Weights of a small transformer language model.
Size: 10 layers, width 320, 5 heads of 64, 15.5M parameters.
Architecture: rotary positions, no biases in attention or MLP, untied embeddings.
MLP neurons of a small language model. Each row is named by its layer, matrix (gate and up: input weights) and neuron, and shows model dimensions 160-319. Each number is 128 + 32 x the weight over its row's rms, rounded and kept within 0 to 255. Numbers have three digits each. A neuron's up and down rows have the sign that makes its largest values positive.
A block is one neuron, or neurons of one layer that tend to fire together. After each block is what it responds to, as a language model described it from the Wikipedia text at the highest values.

L3.gate22:119126121119113107139135132101095105073162164158180114128113120082120171073125115159120101090170117126189152153142103114087145107144175147138081052091242129117146140108124092152129096100099117145117117094180089105136168112117120142034162037149083135106134118131106146091145091161151160090160117135143126146158142127169177073157151071163151114194125151079149184111105104050134109118131125163141150102085110099118171154112138146150120115102171177124150095136137158107115136113121144
L3.up22:130133147121109087104042081154175124129097128185161174208154162151139054124130099138151146097130144134106188114089151127107157111151077109125156140091125181113071096149080141134106159094108175134138178103107097160102145205097077098107123101145108052099091074082113097109150153110134111083149125157101121137151122143132149107156139145204159134119152084152163124071087092114102116098102116111131136135122069106122166164067122131094048079111185156146164087148148140069169092109131165
L3.gate26:204135143094105098088115170136121110173145087137157105191202136165086121118176116181155132124058141135119118063117099093220155110085152119078088126181185071115148145133117117126097102146118131128110105125153090075140139103117089153101150182103119181128149121151123076140140112094102099134136127132139096135226172126143116115132118209115082104157153128165182098143094141124066078112164140080168119098151160052133115076113094125107104111145131144139112134103124108109125108119141181
L3.up26:132074148123147124139171073142088115103110142101194145100133111042109131141114146157182119121136154115142128124163159154101151064150134097165155127131124152130095089132115131128147080169128060106111126157135148096154141089087157094122182145132154094157145079134112168111129134154124109179146149168104186131193181146127158119133124140110150136132135047097123163095108152113163128142127124144190108102127155150066103192175107112177142155109165140146132127162112134183128173137118112
L3.gate271:106085181102115122088191165175137117116130143161118157106134112068065160087114144195125149142097149182173144154076123131129118127108083072093102092110126131145149089083184119151131130090133156106121170097100108140133138151169109125069125106057115178168114190105088103127123160139157164128155122128106162093076112213129127143100143136136164138166169236166183133134157070094162167135165175101117095116143119065094117099193136175114051124142138130139148125113170085091137118193135078
L3.up271:123119130164114156191187138099125108138131116189132167142159125103163151122112105104171127145051192144188143137163177114165123119150125148081130140130136162167117116163193154036133077079127164113156128145126095113119169103221193158150120148124090141088111124121174140105083130080104182132159172147155133157153133092141140119110126121095066197102167130164142142154096121102140153062098091135157135141144143107150114122147103138068167116165121119100135074147097100110127151148154170
L3.gate338:192159113131076113132141105060130117111136196084200143145079102122109091129180093106067139124184142144129158159136155157164082128101124181088144100070170130129148085135138098114096172179112131103155129148089112110078145152141100174142095105101159129141164133112121171089140136144148104110214125133140161141195129153170158146146154184165152148167144123127156128162098169112129121075165156123110138103071148116136099070108127155122126155099082130138154051107133113082154104064096174
L3.up338:115169096112144094160152193094161109100109136099169122111081110095118129087178075188108189162139114111114134152166180148159131132194165166073146094081182143081126141190177110117073147143093143133137120144097084126082157142159109148133130107149133171106115156111145149108109078142141126050159110123139158104169134143193137187169136201160149146158104106133154160101147125125100129136208122166114129178110145168146103062104128152165104107104142113132154116121187089060114130039090207
L3.gate363:164062182161169078148147129175096136090139083135073118141107124170113101085118157175108142107133184115185178152128135132082147153145160120104090121160169130124138210047163112059060149125135138124162178117124135124088126153156106135138175161103102090137126131123135156106165102133160150110165084103124127170136081115151203133182111104150153155115182145092126126152114177154118177100105101138173111144123085153096132160132120104195125154120109102067087166139110134144104132110110127
L3.up363:098091137114133075129106098155065155122126127137091059152151137191125140108098172154128103135164168151179183178120166132100191139198123084126116076173126143120128121067133082076066143191127109068120138141137078132118172098127077073195171158093148131098176158129141119102109101132138106116180147109124128136147116136154113141135143153133196158099142185081141110133110095140141162051130175159245129171132129144099204130122153138147108192120187097124110129118132126110094144133173094
L3.gate419:062118121136119163106101141177078117071183182103132138141115102172186118126187141153101102094176171119131151170084180171172191142163129189119092013134085129113161128113153159154150109118143164181125077100146108127099152098106085137122140174164131201108152148104083139121105103102054139108102111127186172150126136158130102162118090130184092164102157137115154112153175140109128131152181080121094142113151142128149187104138091104145110133137153112085145157104098092066132128149125171
L3.up419:140165150154112112148130105159126128130136078157160097122124139139131118158241138103145161085156183103125170122129148219147169121174108134121077062092158121135193134166142170115102072127126120153109118125189089162107182089124143134105172104146122150163131145068094094127129057116099112079141193130135145121099140181127121118131125107164091096152068174114132119154096137125196148169146108080098117122178139117102134119118145119095152129103115111138100158098092143101044117101120119
L3.gate465:103114149112165123135125131124107172159183095120156110150128145137135127161172128069126130069112118034139141106075172062112063113081131095119145107072167140099112088079100109073097091102155160160117110147181033066100128117076069107114112164141127124149141137078082076143144136165138156130153144116181086109161147173134180062134100116117033129176026130083131158108145109111126117128084094086125099126170136110117093116108208092188161096152178112158103144124122141110144135135119150
L3.up465:142104145112123102133106083135115168145164096121146162158124113093133123155102093152119095159107112110146104163067113095120113141123138128114115137111121165155114124094123120129128128145084187132164090145101123189103126121071128112094088123145079114103163187109069124120098112146163128083123171143177085126179111115172151126123159164129099076162118110119168134192154158146121144134181117149121074112104125210200112126165079079128132189126148141104141155139146163087109088115166158
L3.gate495:071120118141092128172136169089123113104139121159137139122108094084155118126179082106155085126087184111131088199137123095102161135144110139120137125102175136114158158108097141125210171098148175212188211191120114152151137127161132042147135162180159150168141106127094094095095134082061134110169178157095147156112078163132130160161123194126148101122122197102098125094100072118123102163104092128131061145155107149108109170170061085121126156149107127089113106113127069111140098142164112
L3.up495:161222132190101122152147134085148110109117166092148152096133149102164113106144122094116117120087144143142155193090148134158102052198135117120146090119245118098117112096131158097188133104159098151163152146133129116078083140179084098130148124146146153179121154133136087102076118102110097087158121100125106125108119091138138191163162146163126118133077155099124124121116122097153142161099130179115149107149150117072115144180156141111082108085069120091158099145121129166140133155120147
Responds to: Compass directions and colors. Compass-direction words (north, south, east, often after "further" or "to the") and color words starting names (Green, Blue, Red, Gold).

L7.gate104:130128125157117143111083160149173087124162106109115094149152075116077175179164138128100139112125133130136161140094169153117174105202086098168114135133110106109197139139158115187095138102108137135127157098118139112125143107132197152086130090150133085108165086111125061168163088060131102080144129127190163129122112104142121153154149110130094104148123145090141093095125084145102142130103115141139139126105115140102085119090117108121124087145111089147075065183101107147105122112132117
L7.up104:084114106123107120055157100164156104126141117160120122110179119118174151123140162156092156103120188102129145139104094129111070137146101098135104162130079078115167104070149083172097075102144160136171164074157118112153140156134143135100096094166121069075110141131147126139119126131181121194123142128174110130159114077170138142098164131093112148130088128118110149136146084112176193158061094157106194150063143140117099126079089099107094118184095100118112117180164118070172126098127119
Responds to: Paragraph and section breaks. Blank-line breaks after a sentence-final period, heading, or short description line in Wikipedia articles, plus opening quotes starting song-list lines.

L6.gate85:145135077113211145099132104092100146053135121149147150114140158098163089131160141133181117118097171094131121168145104089140105130089127114099133162103096116160161117144137144112125134111187129150162112154112102137192087106172103119184079158106136136165134186097149051152117127111106170131179143129158182166158110138190070159172147125116127160138100145154136106137128114160099091200202109084146086141184218107099124111146147173107083115079154096142170167171119106166096177135080112
L6.up85:044137149134118162114134141109145161188109109090082108128083137166044122046106094115170072094092082060124133122149130157103112185147076170127094121154153084145114114135125141121138097086152138137074101117150140108131155120120107131064118166167134151118141128116081167168088086154130183121128120165124089109158120140108109097097145200118119080125061151086198178155156124108145059136182123167145117093107152092118116167147085113114093166163097150155137097098117114196122128096101155
L6.gate176:112161145052115054182184129139155147121129090112118154107133095115207150070124189143108153137192183080098093130154116071119115140106113085147089137091127131118171138109122086130105242130116219119083100155123118115106050117118144136179071120146128139130096103159165125127034152128135110117126132131164141126144085123132140109139145060097087129139107119125086096087121098090150141103081190150083117151103123126122158198097109132110111131161115091092145137079106190148131121147124130
L6.up176:111106116096111121143164119142170137131095146139135106112128027106140136083142124093133179127138141122102140140123052141175111093151185133148160144151192130127158144069116140146167107147097122129078153084148139129123151119139146139082165106173122097116191182103126183190118135118174141092122170154147055194154141173129129098145136054158079114075128138122079127144155118165131130126106117078083107098112121125167147114155151087126178172118144098126148117165148125089088162137123174
L6.gate242:081153092083109146127116122124120144127185137093144129102098098100143119148118114072152076129117123136104132137107094133160105186097138084135028119098110118093153146121169082127150178163068127132107106170160102156103172102083108101091104087094121161121146110157076167156126133110121137096073107144116157159126145112169127108110117128154114161157101126086102123125096131130180119141185110144181128115126118175085148104140146107087088151071160096150125068127126130065118085091145211
L6.up242:121116092070123087064176175159150097113162108141170104118081090144091175092129102127191160115146154100139099115155142107114149198169108124164094124173131038146174170080129183137148132156168131238108150109191093088110129112094104075122157059164114088133094144177064118147120199149144154129137108121150145148077121140110155073104131081175120169091085098117124137097223066155118161091117112118086110139154141192105127147088157137072100108113060127060060154120172128120103121134157172
L6.gate314:102123156118140119197184119079138141118115163120170139191115174156103133071112128113171103124093139121057133129144084203101123140143097179152163140113107121137123129140129053148112150191102113160100120133136122081148113129107131067153103132128074140149152168101172161103129129090065222129167087137087134126149067162072075159147127098073097162144147122118211138083171030113124127113131172133135070101133146142132085176140084140155117141110206100174133141149153108118138137108149177
L6.up314:131140163102138070146179101173122108115119160121174179132132155118107138128129116119145156108157155126110120061187122080116093119221104184109142147123121088178138120042108110084119180164130147116096167117182063115114107087124135092023110116107106097094121156107129165139136078142131167125149164103119086157122126124027095143129141120132086097106141164137116153093117166059161097156150148181112150083098167156172086176104148213173144142162142137137097119122149115108195146151065103
L6.gate323:139114140140203137134119084122136140084137116140101101050141097169148163077189121198089136145126186144121149086140104115112144152089125125070165081041191131131149170157117113062043147134180115128109108127148144127142141108154116107183086087107144187122117146089146147177128091150158129131138135075158133098134168157071146142103152113155091105141172161137092099198156136146175107142177162173093151168119148132064126142138159114138111206098162114113138152161101117116102190088148101
L6.up323:157087151069160068177139099137128144139200137133107117167124155134080085154090149101142133095139140130112151149123138160086179073153142084086128201040156133101107170130131074121105126067114098171110092174124150140206084130144071138119088141077104081117125118123136182115129119135171150081148147066142126101150162140131125146177155090123171154164123115074110088083110075154110114095138140141113124138223217101126161152120127198100107150137127156142119152091141072083163156130145159
L6.gate348:137133108142139101156116118055165063129110137122144122083134141153136071131104115142159100120152158151174212173133133226174117133119088140164106113102206136188109202145130094056101135069135148132088137115083110110132153142158162159166141138177182126184133096171126109078127069179139089127109144112136120132123125101130118113122081114116204159191130150131117157131100102183098101163107153064100076162134121150116110118130172141172117096128131138092161153109163120138145145077167128
L6.up348:130122140138158144101173125102226142127114169152115109108179175083105132204109086089171094107100102132124182148131118106128124140127081111140133136103140093105039096123140136073064113114112158116108108073132140090197024134097103113209139082131153118135098115133106105159119151165112167142229216078106140110210118149120183111103142150159122162131144099112080129135137158141159148088155064108076124128156093122148138160165095093146183102111102126166127105158135119143086112108170138
L6.gate455:172087135159101165102148149050146146097103139206078123115108133101114125089150124141149074113101141140150112166140143129170128144117105183070034104094143130165086152183162146148144139101187118065156076112090103117122089126106136126156096172093159210140029158144135133099149041121138159100139142112083118184160106127160131116109128112182151168084108154161119101134102111174126144169127135138156119124147136145137123128131117134162132135086095114113156136127085074116124132095171134
L6.up455:152160114086142101120141180080166153102067079135083112099167116128064146091114119081148184117146078103171122123151105163126102112121060197151129093136103101124131050185157130146086180074147088069151130131096123133082091136172143089140140128097108146138098093143141196143160074193153087057180137144095110177197150134139196130155123147146203158075082160130137168139086141085107107135126109143084078132129126154158159113118135128090111112124175147157160126127130107117123134104107075
L6.gate507:097108083137158132126143103191106160097121131159125128140103117113081188132135117100087112120169155086182150122134131094154143116117067089061158115174153100185177122165143114110124098131123113110121135162106154135141177060122105095122108088074197121124177184145121145159126113165203162132091132188111126073095111149159155154151125136169149098161097135105127142160120122154155151060096127138138172078124155157069150157118083131071136161099103204132190168153114086156061099133105140
L6.up507:138131111130186123120133127120170081138060169167124109113121200162081127126118056181162137108098130115136103151164153133105091152147120103127238174125134138129091111148123174124143180075152139119114149142117074115140120127136143108084154133134123116130164098187170102103149105152111130136098091108146180133134087161133157093144189131107088116174130209081122132142081133141105153113113125156068126112168088145083173167117190119173108178108037131142066095100117140108107080128128102
Responds to: Under and other prepositions. Mostly "under" as a standalone preposition or word prefix (underpasses, undercover, under the treaty), plus at, by, known, and odd mid-word fragments.